python train.py --n_layer=21 --d_model=192 --n_head=3 --n_kv_head=3 --head_dim=64 --d_mlp=768 --vocab_size=8192 --activation="gelu" --norm="layernorm" --norm_place="pre" --norm_eps=1e-06 --positions="alibi" --qk_norm=true --attn_scale=0.151 --bias="all" --tie_embeddings=true --parallel_block=false --init="normal" --init_std_qkv=0.0361 --init_std_o=0.0361 --init_std_up=0.0361 --init_std_down=0.0361 --optimizer="adam_atan2" --lr=0.00191 --lr_mult_qkv=0.7 --beta1=0.9 --beta2=0.99 --lr_head=0.00826 --grad_clip=1.0 --warmup_steps=233 --schedule="wsd" --decay_fraction=0.344 --decay_shape="linear" --final_lr_fraction=0.0 --batch_tokens=32768 --seq_len=512 --doc_mask=true --train_tokens=376300000 --steps=11484 --dataset="wikipedia_en"
MLP neurons of a small language model. Each row is named by its layer, matrix (up: input weights) and neuron, and shows model dimensions 0-191. Each number is 500 + 40 x the weight over its row's rms, rounded and kept within 0 to 999. Numbers have three digits each.
After each neuron's rows, "fires after" lists the tokens most often just before its 100 highest values on Wikipedia text that the model never trained on. A number after a token or word is its count.

L15.up91:476549460543458471462489508592459511553448468440491529548489494490455514468572478520492521542468469536551476488448552457456527567452412549434530509492496458513470528457496530497505515533466450483559523471443490469525527519442515448532447515534532497495533492534473496383527520486485496523485494467496592502482448483466453462578530532475538520524497498506502491520444467490503507468578506525480557538457506457506483511580490465438469624387524539465502482533493499483456588489488519543558466504526576577520481487467495558605483558475479531477531426505482506468476544440529455556
fires after: " on" 40, " |" 16, "On" 9, " On" 6, ":" 6

L8.up725:508466497499471572471470520529574568524429534548454485484475532509558528461464411534498475529513493458492470533610461457477504559500512517517457532504554468473496576552525463510501538492523510496480536429435458450506514557466520441423424539463464542522528504550505459481545555547484463532553525496574506501457554494481457439496493539471537480568456506505529567514533430484493500491485551573499517546521538478519489487468504598575488577475493458423476486474475479455513530520534494486510562551592491520458500458516533558436457515513442494482508499486441490433487608432489522505
fires after: " in" 25, " to" 14, " of" 14, " In" 11, "," 4

L8.up242:494461499498513526468489508536461514556477541548525507478511562561408576531484500487525497538573482510436395549503583539486485549568474534478505508477552467455490551480437490462453491534445512476530495441449419493564472492485565540500461511457535529518486462467472559534559492477551535563487533518482526463457536513538511574440495499506471529524459473494521549451468506483474505499506531498528497469523482522446485501489564475489490517489509539501470545578449474472541435453457477566595493448548502523514504394440408470550506511430566515515427429522527417483448535571502479469
fires after: " |" 35, " (" 15, ";" 8, " post" 4

L11.up201:447485538465513442470477490506534556464487589511461488446434548474528511594442476557436522477501563476445446503544529455446536532458480502536522472457486498523415433472519536561469491502500514535532485467465496544582590489508500515492441529548574490487548461542553530510543541572471515533562566516485513516523489512567557470489509508486517497542504452462498557554527515506508470513472578521429644479490503456525457537495496437536424520550550516454490512481516483475555543543480470494514487455556485486463504526537430452470459476527582501512486473492459426473433430514489512497
fires after: "," 98

L4.up39:542519555483436497463549508486508468486521505534495511554420500512498505603514487563484591542441545478509541524493514515401446562552509520483460419493533526446453439484558503530483532520484519543471516455522534445486531495477503411534563527494504507483491482504479473482579523511479440432463486480471476576485556469494518478475487528364486488529570512485511561428449513502533521516445494532493533512441463445498441586545445547499533564441524557466495525550580471442520497497486482510551566565487477466534514518491503500517501503464450580510523435535549451512507527475510426525
fires after: "." 23, "-" 16, " |" 11, "=" 9, "|" 7, ":" 6

L6.up480:421464597507497519521452550441532476523464532552501461549495515555490452493411447501513509538495485515531495481519477513549461520495509549495473485448540545502435470459549558531530555457490548489446483483509490574556485446485558528482499471514596488563572442458490561469509515539571528471531449491518487444444518594465474490492462459430502475523445494558547490513553564492521450426492519491488603509493476482507471532488560479536501541552534535396550442519431506469504498503539513533494486507548541548436524507420468508569528528515538469431474478505461469458470432502475530446
fires after: "," 64, " is" 10, " are" 4, " the" 4

L11.up16:523505550593521538434487489532513467539471492504507543433483511478513538485520431486476574510502513477496488508543455480481406565487517521501470485604462532450508484498481511521546482501506500505484513449433524502574528546471514451488403559444536520521547491491504496436476459505467469485463516502472530493511540554516494438569463538498451541602511516527476546415527426419501438435471529558496555478530499472464501515513495481590452519449576494493446511478605466465549518581538508478536535469592474504432519447498499472455523487454475524503511528499571444458477557481426519502
fires after: " to" 34, " in" 14, " for" 11, " To" 5, " until" 5, " after" 4

L6.up47:517497530493359523554472615521509577517497489491469499492518518510511522548507494539589473512546449482482468503592502543478453500474458480465545450453501520505500507484475505543462506469539562546463486467456435446514569521527504476479504503490479562466458468543440454488448515484453393516528465395520537483514555521530489497488497496527503559567478475518521482515436435552465472511507488549520528575511514465528460507458470589489457532530573543510439550523509520480524446482518546527492590491478564541401568423492526536469485514516447516495488444514465479529515537456445486553
fires after: " in" 42, "–" 10

L11.up697:558475512568432565515483476470415508523505512548500469436412537527516542553462511493527511536539543489523465565497493433514470525500545455512514379520538456459474486586462497533510536518484501492484508491457528433505540550524483475470416504439550488501514471444498460496519575612461408477462506462495516527535588500448485498493527531547478540568481490546469529468492492480497470488543445471493554502467492498409456544483523457492422460503548571490467507492560421489540520501492518510548571499568525538490546484483477560478528467450499506429539422456508444483487521501431542479
fires after: " in" 26, " to" 14, " the" 10, " from" 5, " To" 4, " at" 4

L9.up740:467524535490507599506526494530489558545536527468461515480456434495540542466488516488477430512495573524431534496534503477497494501555503543515500448533433444495484462514571498473537541562547541445469461497456533503474482456511501546416426569470505497539512411539448553507441513440532494515493529439539493537454539577504567455501502467521584493479471428509484549491452532490537471499518514450519484482524513526478500529456569523505518511528531545430544528479498480463528550455481469570592581430523494621513503541466513601515474484417504525525494495536490484516447441523521527430
fires after: " |" 28, " 1" 9, ";" 7, " 0" 6, "|" 6, " 2" 4

L3.up287:555542461492450523546492520500483476492444476527516500485485510507453557533485505521472456464474444469474534403475533442517479551454486565502501565567501531459528429481451572504539555513488545549608521473480514528486478564496505417506503527510472499535466496457468564513445498534498468433478471470480480482470483493496491489492442429540485494514473517545612468552471452509481449486500510473531495503495472459530426565536476535534535520514478539547464575501566526478546514566524554525573513457464508559488496405561498479459546493441560542507402571520507544471477465395501538424
fires after: "  " 47, "\n" 21, "-" 7, "%" 6

L6.up714:489489488482540526439527439517517499605522552490559488524486504512471545541458500472468458533489504473428434445533524426503512574501518564521510438576509479457552469554450455454499465532433465426570482466503539457494527522454488479553451494453498534539489514500532500417498525508500481486532530403546536513522596529578452523510495544557456538600506510495493551535470481471497469483469502506495499549518471566492520539522546495521443479467445519476508576552570486474500568530490510475537598515518467552401534456484518493412523444426485505506485521494530418510497497494531441494
fires after: " to" 35, " |" 9, "/" 7, "'" 5, " from" 4, " To" 4

L8.up456:473521517513402510499498566478515563492512538447512448503433461416480600494491400527488539480485514530506513512518466522463404550502503534554510492386553491504500523515512462532472534560477556518432498507482526643541550415487507481491528443487527544552546448536512491560491468537511483487442568475484506434486502565518486456483437471487535539450497548598501548464529537469449550422530500495451510497484527478480430506507470509530591474450505521498569502495470447485526517582541501558555476457496508516462495510548511488482528539486487432490487467448499489464523467494509536509
fires after: " one" 27, " was" 13, " is" 6, " considered" 5, " as" 5, " One" 4

L6.up727:549503456499498515524460525566478575535545588475503531476494490500485533540509471494493451493522531549488422502520499451456428491525500456489524441543519417503444513556471466494522468542485479560510481487467473492496573588401508473465436567472513529522501490493536442471584565513454517482497482500427483519534566505521522483518494499550489566586541498515468526450448467469410450480518527521443593564525498452466500583505464531487453472526527524485490561525523372487570466549465488504524565548496493524468569467538464485409491501493453533457520554457462483498481558468508502486
fires after: " in" 15, " of" 14, "/" 10, " to" 8, " Ab" 4

L2.up724:505521551508486499551461528534467498581500513497521489569499469499495592524461526481461448471515524501498411454485539403454459540564427535485476489546568513539548433379452490514548477575482531465609471510478521489507508458495488477507496515491443466511469480495531522419465453531510516411524465427525447510511569514532504481465523462493479483543555474495564517528529480516501457494416595574519505529499483505478479576519478510518576538494449505481505524479522517479482514503468471559596560504490520588501497447490434512533520495475570557521464551532469525514494473536497495407
fires after: "-" 56, "  " 44

L12.up305:451487492520368506530493580481494520468445527501510469453474541516450500464511525505526520399561522509534485408439498435472472458486468536499472484540540531494456478414502558583447552560465523461440555498512480538515552530475477508508529496578485472505521453492488588485466488599541497499425459451587533467483511539439505593467488472532511530476521450521511472509466437471501488411551536539563540493439498517534446558489483519500541496542520495484489444503472527484482422448535508542519491531507485513475437523513542537502482561496551567456528547530527537483457495470533420482
fires after: " United" 30, "C" 7, " U" 6, " A" 4, " C" 4

L9.up451:513486490538465441452518474498447526559512505563501495501509519415514515458481514555489514585517484469545508493516551514491440506471532483482431537420494549634434470427508498508466478444511465554461518465484525476491584461461437471458562493560597498536504515492485538478503438432496481547498538480527525450489530488470559468481444489453544492509503517498513500500522585472485480497517498431510538498509513541526497600522506499506597585472439493561478464494486476478485502509513400557502467490549504556450535556482515559508370555554477507484505554471472445437503491492535496476
fires after: " was" 18, " is" 13, " a" 8, " were" 8, " and" 7, " are" 4

L8.up297:532541471484506595486528520622531474623521531538537495471512500540513531493486490519460444486548568475443446475512490495473470508546503480468495496564465536496490478468442474476526476545493537464529504496437564456533515492530519524455490571427500494545527467501539551559516487474577454489470496430531525487448545563427474473460491440526543485527538519534556555427548524485505496497464539559528570464558508515444505563446489464489560536507561582484516541463445445455516571502450458563547478440494469545405537446461475501499509483455459551495479487492465437471502498485492511433
fires after: " |" 45, " 0" 10, ";" 7, "  " 7, " 3" 6

L5.up242:526489468490513578532477539502516578565448472571441534488468522480515585470413502516461531548584482489460492519467470534530450539496545487553473417453473476545439470525593555488504472451502454598488489498521558491533519491517506520584492509511433532460531465518518484452506507508525512528531421483507516533470467452481466523516475543457494499522420490506558498472513490551438494486547510481542524470457450483529443494446523577499431529521562503451582499543469429470530459584527454520545548531491462470510491523488487459526516473460509607503530423493448466405495508524499502432
fires after: "\n\n" 21, "\n" 18, ":" 9, "|" 6, " |" 5, "y" 4

L11.up464:542469571528537459458504463472546524448424533487452508476499494452544519467455500543478568449540522531492507553514497441483526524489460453548459512503477557484468484512453531502565509510469483486506482449472523499558523478450524502450459533483572459519549444510536557479505484511427527533520566533520538498506541469546554505582530540459449568602477432490539532540578517480487465496451553556476575506516513475480463549498472541501464492475574508513515520471475481479604534484483428514510527507558491474430549431521424553425409445548548466495506510482486455513485438421447553548
fires after: " to" 28, " and" 26, "," 20, " before" 4

L4.up540:483460568572407554493522493461474497497524498579504440518491473544497467505516486528507533583505514496506501516522554466446422553528496485488522510515562450494533456456523513567487424517498475455443491507489525526588584467490512505510427482488458552482519453494558482466512514477481511544425464495490495530471540495497519603464460539475450586526568490514519569439471481520454508528464515530495526451492480523496420496555480523476456574470588536521481532530522474459496513486502538542520457435568538504542465406441403475489490505496499566521482485510414536397436498529439498495
fires after: " (" 33, " \"" 26, "\n" 14, "\n\n" 9, "=" 5, "-" 4

L12.up21:495459534529529505461499500548509527577441513495535429507482486492601572497531443538420514530444483474535460506523501438519463524478489489524493542527547546523461447457514486578540466576427522465521543489456463476509501498449419428469488481545530489521546409394507525498489473497563481507498566488526433516509555570504460434496455475414518486468521497528510575475510582503494529532508545511491473480493495524493502573501461545506536558514471546559545466524465449476444478518531511567493497478523455520498575498481456504603485485510435537499425523507471445403460508538459455527
fires after: " was" 32, "\n" 11, " is" 11, " were" 6

L17.up565:453509493565521578476582425497540441547482521543497532502476467494488491506511436534547493556460427463524470597493507512516468590512552477502542424515505476463503466481503523513565467529495481483468464494408479517544490472425544538538495509437506523500515415557512563523523522555531434422493543559508508445431475520546475527536470474475427581478498426508493539477429537496493531520521542451572465484518498510469420475487455510452445555548567553511484566440493440471531520495500499488508470540518553541601501419514496462489538484493483505521486470557546484498501526518421512481
fires after: "," 50, " in" 5, " with" 5, " |" 4

L4.up431:533487461459500574519550483598478482554528565589510523432480523495498574520477458513458458473511540491481460521518528483477405525511516486575446429543518437509480446434432557483512520482444415519536476482481540556520539427499505490502433446466589515539493510483477478499537450502487439506511488490566523538538572471527422544513534510487432503530544455542519483432534599572483526477490544567459527549496487537513493579525507511517479544480539538527481501528480422475542463487426498513526578496474432530491529489432480527551493461499534538452479488476450510499542444488503441501
fires after: " 2" 21, " 1" 19, " 4" 14, " 3" 13, " 9" 5, " 7" 4

L11.up118:440474511599523491521513501539559439449457522531510523463486481415498482531482535553466495485526552444453504564548533469496452585392459494494504536443440498456410436468485510505488467557510530546537448420531417512555503468485525529479473409436585468486543425545495484490557501595465475478572532488445524528502578469494503456531498487506535464593529436538503545518494492519509512474485521536485564495492455497496463572527499416576416475502504556499470519483489466475541502517470504507497531481542500513538545448498480485536466474495536546461497523484481473513461510416484539514
fires after: "." 38, "," 16, " ." 13, ":" 11, " $" 7, " £" 6

L2.up561:460409532513521524477449635599523494487485534503444539555484612421563488492521476459492523517468465552539504456492483475475466553522512550539428493444496548480501494473571523527524467560464483473506529530501515502589576473490455522536508498460541508485538431476525569448476469525576543491525444495514508540447555519463462470432464515450452512541516479498575466508500515474404480463468556579468468465515510486504373505459494550567517512499526548506528488492540540468456503499544515543480470489465507499452562526522464558487496444512504529519444513462524506460524459479500470447
fires after: " is" 23, " was" 9, " to" 9, "," 7, " =" 7, " on" 5

L9.up310:462511456474432516428458501517476491565506528473506526470498458449508563476456491498492521534545465499515539433523521507437470528520453459477503475495537504617357413559509522592514480490446504514403502516498519522531524461487537451526518465525514504555490455479498507516476471450529461477475452500564461437494550523526476565443461497439472468453401519536493563519543576472528460470591535516534484539470508508469475548565483519468549487445502554514490480524531516486474527557577539589541457477509467569481494549468546501495450447555494469589457498445482487518504519501498489525
fires after: " a" 19, " became" 9, " as" 9, " was" 8, " an" 5, " the" 5

L9.up295:478579486512446498555553560602491543481527549472451534502411513486513519560493486510515539515424534594511470494550493526407457528418461453482488483509465484461484469488518558529547441462553505501530529444500518453486542446535477526460494414553513536526523490487473478427497556505574481456490498567438477557527510553493495466547540556377449497488543473502514496485419519528449483490475474473504579489500437480441432603528523548502515524484466560494571515518488490462494475546494496491513533515474522483509463476508481481504449577506467574495538537470503512454499440541451448488
fires after: "\n\n" 31, "." 26, "=" 10, "\n" 4

L11.up46:506511481550467539571506490501455460500546488489516537437472536515506504496513495641471442525507467451511511502571533510487439535515543522520478566534542517431463451544454476571518490555440490461457500394476537514455558451489537430497517484464580480543552524476444471482550494555486442504523555520561571575491545452488518508523502515384481493453472483528565517542524506466522473454526464509514481490499507485403430587453498466500485524467501503537509483441510536457446443431550544561518475556532490524486515490497515497523464571530466515420511440463535537511461503556540508492
fires after: "\n\n" 17, " a" 13, "-" 11, " also" 6, " an" 6

L12.up314:461477470464485536521471497475543466496485512417550558544404523510541530442569495487499536508509502477480425547553524445521508557508493521444509519528435494474435463563437510502477508535550546526456512494405497513518446496506429452508443551425532491488541460555483547546546493522423534501501538460478523509504575541512497484460466502552505509583546492502504537503422597465509518446508571513552457479515535498514483512439543519454475559487518539490494500476527495460539546445486474512564445477540532594485579421473480456484577468459497509552445475546489456437492499478456539416
fires after: "," 64, ":" 6, " |" 4

L11.up487:587500521505531537468530555576523483506521568488486456501478491511399465460513473514454517471498558505469524428566578468539428556552446493528528477539460541497500486456437493518409491584437501461556509510472580521469442533516483441495497478456575552656543490479525557508552518532497457532455514427546468502516481522494455562471501505529531520491428437517564552511498443484500568445566478453480449528484483533506484486548461457451507459512483547516509518528453500465512482546513487477504494509515519567460470513522494516512528515484460530466473531522478410489455464479484496404
fires after: " the" 59, "-" 6, " |" 5, " List" 4

L15.up614:440514520494466559498561508503481469555544513449523544493536535486495529600462477521525448518501596473477420488519531459506427551467570441508506494477489444487476456511511551504517442416408554468484486500365543513520537542536487471569430496464504523535522445527548551442559485511499418448521484430469518483491536559503564552534494479517554516452511504505486529458496479433428453565529500543535530524498498517383450524512506451425473502512523497540579527512509430496471515444468495560484518506503481603478522515486533523527528461469520483502465482545519516486519471485496538465
fires after: " |" 39, ";" 10, " (" 10, "," 6

L6.up604:506435492573420449561503478538464568539493561495519503493420493470502533501494477528457510512483575512523463551546596476457482539484482534511478503535595453469545500497468498547478507569536508487492506408509434467613586537523563463487525437521504538513529481499497493451488504570535486476561477513531526537477564488503445449520471451457470575512513486530513546509456481478429453489537550452501534518512430486467486562496517438493454512457442517492565496504435518456483397428467485517531567550486561509540503428442483492520466549459495570541526455440492469496481534508480511490
fires after: " (" 19, " \"" 17, "\n\n" 15, "-" 14, "=" 6

L15.up644:408485513510486460526522502438456548500564610492479482454505484531484506461443437457468506497552515486500477522554487519436424537488449493555511473529510470515464362508507455529484457478466551526472525524507478483534513436510488533526408526522648507490543542491516465497488483518486451459527542495495413558517584513558489529515485507477532469535501496538531484502484576517481451512502492516447534523527525508474484596566471458494482526492547514443506468543488458483522526559481562557475469438494490533489497619475480452544464471569524529418440499457502471448515497460488521556
fires after: "-" 61, " an" 5, " was" 4

L6.up268:523452542473493468474482517500532521536504570507446501501469508530477479596528517537565489515496525548484448575618537463469468487409496530523514459463418448475411425455517521554522480467502494501506442464503483514537580485540454485451482532542553465468544505527522458465579567565523524492521474514553448545547555544502546440474468533475472530563529482502471515478510520515458454531452601507426586451490484504538488541573451438513446517551515525419536523531465499480556490515465455509471548484534504516489543446506509471481472486526500499506466516511418432500440454568458485486
fires after: "," 85

L12.up263:479496447466484477513509521545479490497521494476516496549527587469447574466464486484502536450529440442445457390537629566451464523501550527460481487491495564477456466489488499543454525496529496513508521428466553545550508470503498466489511534426509462524474463436533486528516485624476462413452508456509501501499526457466472512488506481455523470500484524549520506511454527467455489487513497474455515515443572530529492530534503467487568453501509600515506533524511508498586501541521517477558441466524445591509440465503535524608505487508535478431447548455513440560536515431476489423
fires after: " of" 24, " one" 20, " the" 17, " first" 8

L6.up73:544528490590383579544493508541490508520490497579515516486501526420430525513516442554489512531515516445529447491537521439421484570441467545499483493469578527471570437441444540557507445441479501536489454491459480541592539552515515523583519512470482477488501530516524586477464480492462503481481520417495513511418566535491482531526532485467444498539513518504512528488442527538462487502538484493487524528476402484427495495506526476542422471457538531514477555483520466463531450485543519545495599534515486493530503409421435539530492560494494551503487456497474527481532494487496495551
fires after: " (" 16, "-" 15, "\n\n" 10, " \"" 10, " in" 7

L5.up457:547463478534481492492548463517583530486456584532422462511452468448562524496511494539451530561545473465420510548488526552443448543516500503464517529512529517535427494475551507484568436494500439507487463434460571532527590568494550540572493441532465512459548550442493509521466527507534506534494478534515472500417531532468465512508515564520524495508498519535504477449491454564472488524502506530476556484472457476444451533495540563468449475464530517519500540547505440475520495528489546494602506527504523469504490468458376529504534504571435551501525417418486442407455481512484510492
fires after: "\n" 34, " such" 15, "," 12, "s" 5, "\n\n" 4, " These" 4

L12.up146:439451436621435492415484480509554524562501532510445520478498488538514508519476411517527533491451452496522488471514462426487468532516462432495565383539553531495469518549502477494515475527378491483484509542498490478511531461509515505537464514532516445525522502558498601452442545518517415467554528530524433436456480516571515495494452557450464477544531526518489467541499453487448452491545539513522509516457498409534445487522572504464462468448545562505559553479470528489449471478464485544515527555578525537514482495530503496567515493513443492485427482528524534486532559532486499485
fires after: "," 17, " as" 15, " was" 13, " and" 5, " is" 5, " with" 4

L5.up548:531566496498487517524474500493505550563464522488516520455504475535487507499512513577535490518550479472449504492555493516478459507565480495506434533485454453468550487593473482489519475482508554535488522467382457462487500561474456489519500547447493494504505425491427541457495492499463431544476517406546536543501548562502479468532525492528493558531515535514538513476470541539480457579479509592494558507528506430484471487481534603480467562435524537477399574510445410472523483518522502513523583485543485509460511439426542533527502500518440558479487459499467520523503578388428502522
fires after: " in" 24, " In" 11, "In" 8, " March" 6, " April" 5, " July" 4

L6.up8:501464547494460530508459534537469455538439521550423467424488518483465619511482452515520530536548495519511476512503554498495445595493479502552510406487587487488551511445515496529484488496403570453490494479510502597497488518482523489554486467472467591499523419543560536483484526498519473476471496416559548510457542546514448519502530554472455502559453507517555551590521483467483512536490481586455547540487501467504476477460490489454430498484543553511516496500463524478534473486523522520483560499542515531457461430400464513482532499499525492481499429433467464499500570431438443494
fires after: " in" 71, " of" 7, " on" 7, " to" 5

L17.up535:465505520581521552545455508541541555508391460434498467514502461493468576517552426483533488519497491529451452474496509476393476507517532532455563520460472457498475440511528557512530473507498393474560510552540432516512510426504493492511460495501486533554506414559516483427506502490435522481469497469490535545498489556497447519496516572442498544521492519564531511529495528519504468463559534409445592478506440483559461526520505485501500584485438598575437493565511471492508501484502440530513521483534520515484482559540473593534481508525507484458459476499480462504410450512492514478
fires after: " on" 29, "On" 8, " No" 6, ")" 6, " On" 6, " at" 4

L9.up252:509485506496518551486519475583505503593560538475452491518489470514565523534547523480489419428480560501463503505515477531489489491511477512482461441532497438489546449420468484470503503541551542478569514528423514495517450483515551532470514546469456482556515447500444606518468459454594453487516551484499508491493533631499566506520521450517520511478520577511491536467471486502474513530462542458508552499521549530426490517519528491481543511554497545507508537484540396460484551482476441577598528458458543597533504510429456570487487514466472516513503484525548454514431547487470546453
fires after: ";" 22, " |" 21, " —" 11, " 0" 9, "." 8, "%" 7

L13.up43:467445461533492494566540527502591453529541516490456497525495572492447514510513452550560490454482459512494475500529549521470469499500543504526559494504555471407471502399462534539540452509479466583462483447443494583545541542467477518536502534519542519546507488453522468468472528521444494416536437463462448494504485544520536565500440492506449532575539530596503537511527466475479516407496478463468560482510521536427510550525470545509464498555562475458442460415469486490518548443478508517579538532510519486493473455474471558500526582479499489396470541461509494459527487462460436526
fires after: " the" 34, " of" 10, "The" 8, " The" 5, " one" 5

L5.up343:523457541443510471423455474519545506502515548570502481407484509524451487558472447514494532548500457527513494516556532518494501535502511484510492449451557464500533510480488495553450544494433471500536483511498479534474538484497571505494440476397562553538553459394475530472552486502526437495535425419556475536493532473473579561504519489460479540439449456541490510556451484456502549495596491485543554578465490467479458549491560461483525532517492525447423595536458467492550534536486526502537515506471542602453497507448470521531547462430507514447492435498496472457463489469495501444
fires after: " |" 26, "'" 26, " 800" 9, " the" 4, " (" 4

L15.up523:479495504517537558522464462541505499506490484471490563494478518487461464489443414523501500525498552476530540493482444511511413525598517534484527459506449481439448480482552513525514485478458549613522491423387479497535521508514511475534557510399527543541516445544573552475444501490498482436539477493501562492507476523479456593492525398486560479513491512515493553534457528478477509554475548441477477490468439543457407544516529475490510463600557529436503588477507461479528525453456478607532484486527527525497517492504471503485482451500491542508474491575541442483475456519551472459
fires after: " |" 58, ";" 10, " and" 7, "|" 4, " (" 4

L11.up208:484545470502405529546442479529512575538488505511548532469458536464497482511555486547487533514521536537528516421492503588470421580494419486462420505453477495498522419505488552451524489490493495572530552498537418441518571530447505491536477513498530551529527454511505437398494465506553525510454547507455483555418527510562484529491512508387497488524508497504545522474480463445500459481477410478493498528492516495486438485514506467508560476448474529501502538580508562447542490531466547514493596519492493493537422499450519461528435570478565539540522485544520449479486505525492435537
fires after: "=" 60, "." 35

L9.up154:438515529477493484455533490513492551558549558523501469504428485437539540484453458515468474572491461529536477488472559517499487518522486482517449447460581506492425429500514539496486419502451519492495565512514561473484472434405391473455506452449560541488494442492527577498457542468551439549556511484553502564392573525487506555464524485441537506546480520463508556485541571477538517533485534499530548493472560517510480521488535561509567547495550532528429460513493485496484492532530519548523489484570511476442542517430471495540469534528482532529422500522491471392480462488460523476
fires after: " was" 33, " is" 19, " were" 11, " are" 8, " been" 6

L6.up630:525514531507465582463487570479488448492456514566473463566485514482536550514492500547511487518531559502521530537504517501447456493491519516548538440469507507494438469535504529486488482456555467541478513508541553495498540452425495413474472522486507466522482559495504440472576518488485461437491451471557518523495434499467549529566477536438439447524485489552484473483531520476519531486503508545422546506425437475557460533541420456523470526500480639491586482457518500488580401467500528564462567483528433491489523443444510519472446460524457535448519522557489441511522448543476438565
fires after: "," 54, ":" 8, " |" 7, " 1" 5, " 2" 4

L5.up590:513489517470505479430522491494485542566438541570490443418479487498474506524420490509482502548494541499448472558494472548502492509493499546507450445453536482478497513482496478498501586419487464432522474444553502529463628555478590516508485530461525533486506480484547499421490515501512499473457539508475471581399522530435533488538497528438446515491426509529539515467502529526476524534516487432484598529532511466570491518497578480506558512509452485448509515598530523470507497593467466471584493513530484505481467606506450449540472466454457546494478511443552490476489491496539448552
fires after: " |" 49, " Men" 16, " Women" 6, " the" 5

L3.up186:496523555487456501543420493553463480514505517458487400489513475497421528601512491494467460464546491464483420453471525456502525499459465484529483570542567488451501462424511509490508453556455568492534496500509501469504508531492506477554448510489432440497551416500554535480521538538511482477517489445481431465461576534516460520496526466511505512498552485550563561531566388532495458531494593525506561560489494481459508556498507511529525586496485529556456514560521495487428528480463536563532496520501514545520514467507434487411477565498546488512471554450425531516497487477510506387
fires after: "-" 63, "  " 12, "=" 4

L3.up293:502534556528469448531499507469445525508524512507497413520501476523479562504437513476437425502557518416464456492462529501522519499493477542525499505505513534498535459508469479490520508554529452487561530510541433521481513523547496489515484477464419505514501445462585541433387501477489555539481461477478508437429549492491461508512510453539518531501525477555551580542561496498483448493519477455517497470557473467477492501525609440519448468490453499522449564490509527509424545573536504539578546496508509569539414425528412508465529492418578581500499511525550519473572457499501499445
fires after: "  " 31, "-" 23, "{" 4, "_" 4, "PS" 4

L8.up746:557516521557488567601477487540453493547512520552436485532522461502545480440489516515568512529471446476536540538535571571539468585450509477531499516478485530508457476558473482518459533486399582560520525509477424514529506511512510511492494511438523508527545477498423559478439536522472505506507452434465504537394507485435439464523484509442573530508447511510547465510451423498464467475531494565477504537474516460489463492454474535527527572471496528532457534526434576472463500470505515546501521568506463507559493494427474537473488558494478571542536468414492512428515524437471483558
fires after: " in" 46, "In" 10, " In" 7

L5.up79:495480457523490508508461470534486525509452487506409425460416507500541533463508471517454490492503487478449481490499508519511467562517476550554517463486525562450480482491524541476507500487528420512453481487503478522511515424455567532505409494544551481498514477471570523492448556480462500566489491450525498485451504572552484470518529526424515497566455479627541505493598494559466465539574572492558485478449461504551438533538489568496492523468532542412472538586503520510515478473455460495527503441590458472536481492494462450496508469517488585505484405472479511424496424514496473426
fires after: "\n" 67, "\n\n" 33

L6.up175:415550508493522564500476504501574525505493531511511514523478549532480539481478506523419438500606513456482422542534491423538480559488498518529468459446478472466459478462605482511554467474463445429571423535448572486552530484467545500453488543435557448525517456514513517463561505566558519451450442464504493538454586555516497520502554517472576506536525470515494487483440536503554490480511478528538591476544462539490509520536514427488413496497478520467451509507511498470487500503481460586485504479491531571484512403501533529511521498481511543504498467499397489509552418510517491504
fires after: " |" 78, ";" 16

L8.up620:487511519531481418472468498509492528558539558532491443444471556437513486464468443479516523505527525531580480570498458507494456553506552492521460502489513549559517523478484533495517502411528539513437487494489526523612498474488570449483465466520614546480529516408433532395516513523505442530497515470477488530478528557476501535442553531395440492562463452544533489486570568521437449511532484548491545505452516468495402553472500558494562526576496532484494494482509494469489473468477483500537506539572505488481498520539464485518480510580498500396560482481461472452477488525528513551
fires after: " is" 25, ")" 14, "," 13, "\n" 13, " was" 13, "\n\n" 6

L13.up470:519541598466484554449456539444524487508545491467483489474510519545473561542455510561549512517519501510519498518544456490512471497513546492537489479493536452493508471494498534521480497533442497404571510469462580448493537514483488432508501570564514538512523535523473483391544534575479474465435472527457452592477437471527502476456524514448427493547487459484524555449439424481502497503434493548447534460432476536559516532519503495518571546498523559436497520535579508445592460499530537525545554535517489518476527417457514479451448489486509549591479494473577426483510495463526501500
fires after: " in" 31, " of" 25, " |" 6, " to" 6, "," 6, ":" 4

L13.up323:463456488503491508508514541445510459540485474447463516540519542489390498507484450552486547450573464470501541485532527513477453504509556546481490497513531560502453446472492516553497481518476512550511507481464599509568579551516468432476497546563525522512510437449492508466399436506465434446486482503481478512462483530547504546529530465555516517528501482521534470531520513489481457415466436463507495500515505478542484551524544469442547451492510590604528486476484476507574494422576529503559528510559505507499532431483523530543505511541467488418486467404447427400516524485462479569
fires after: " the" 29, " of" 18, " South" 4

L2.up39:512503496544433548508522458573495547509516512482439431440486537487517546497449496529501468524545476428434489485499494467413447584468427535475475504510557534453394508479524518478557438548523469557509447455477526502522487521530636432542458475502452527572504475514507501502501530477467515526466556504410562576476564451495541464515495513500490511485422496529523495486547509514504513547535493496500468517484455494532482552488452565480517522462509525508576567495507536469527477536499499579500497514579556507549443493520406438534539587476515522481513481503447492447489414530555489480
fires after: "\n\n" 33, "\n" 20, "=" 6, "D" 5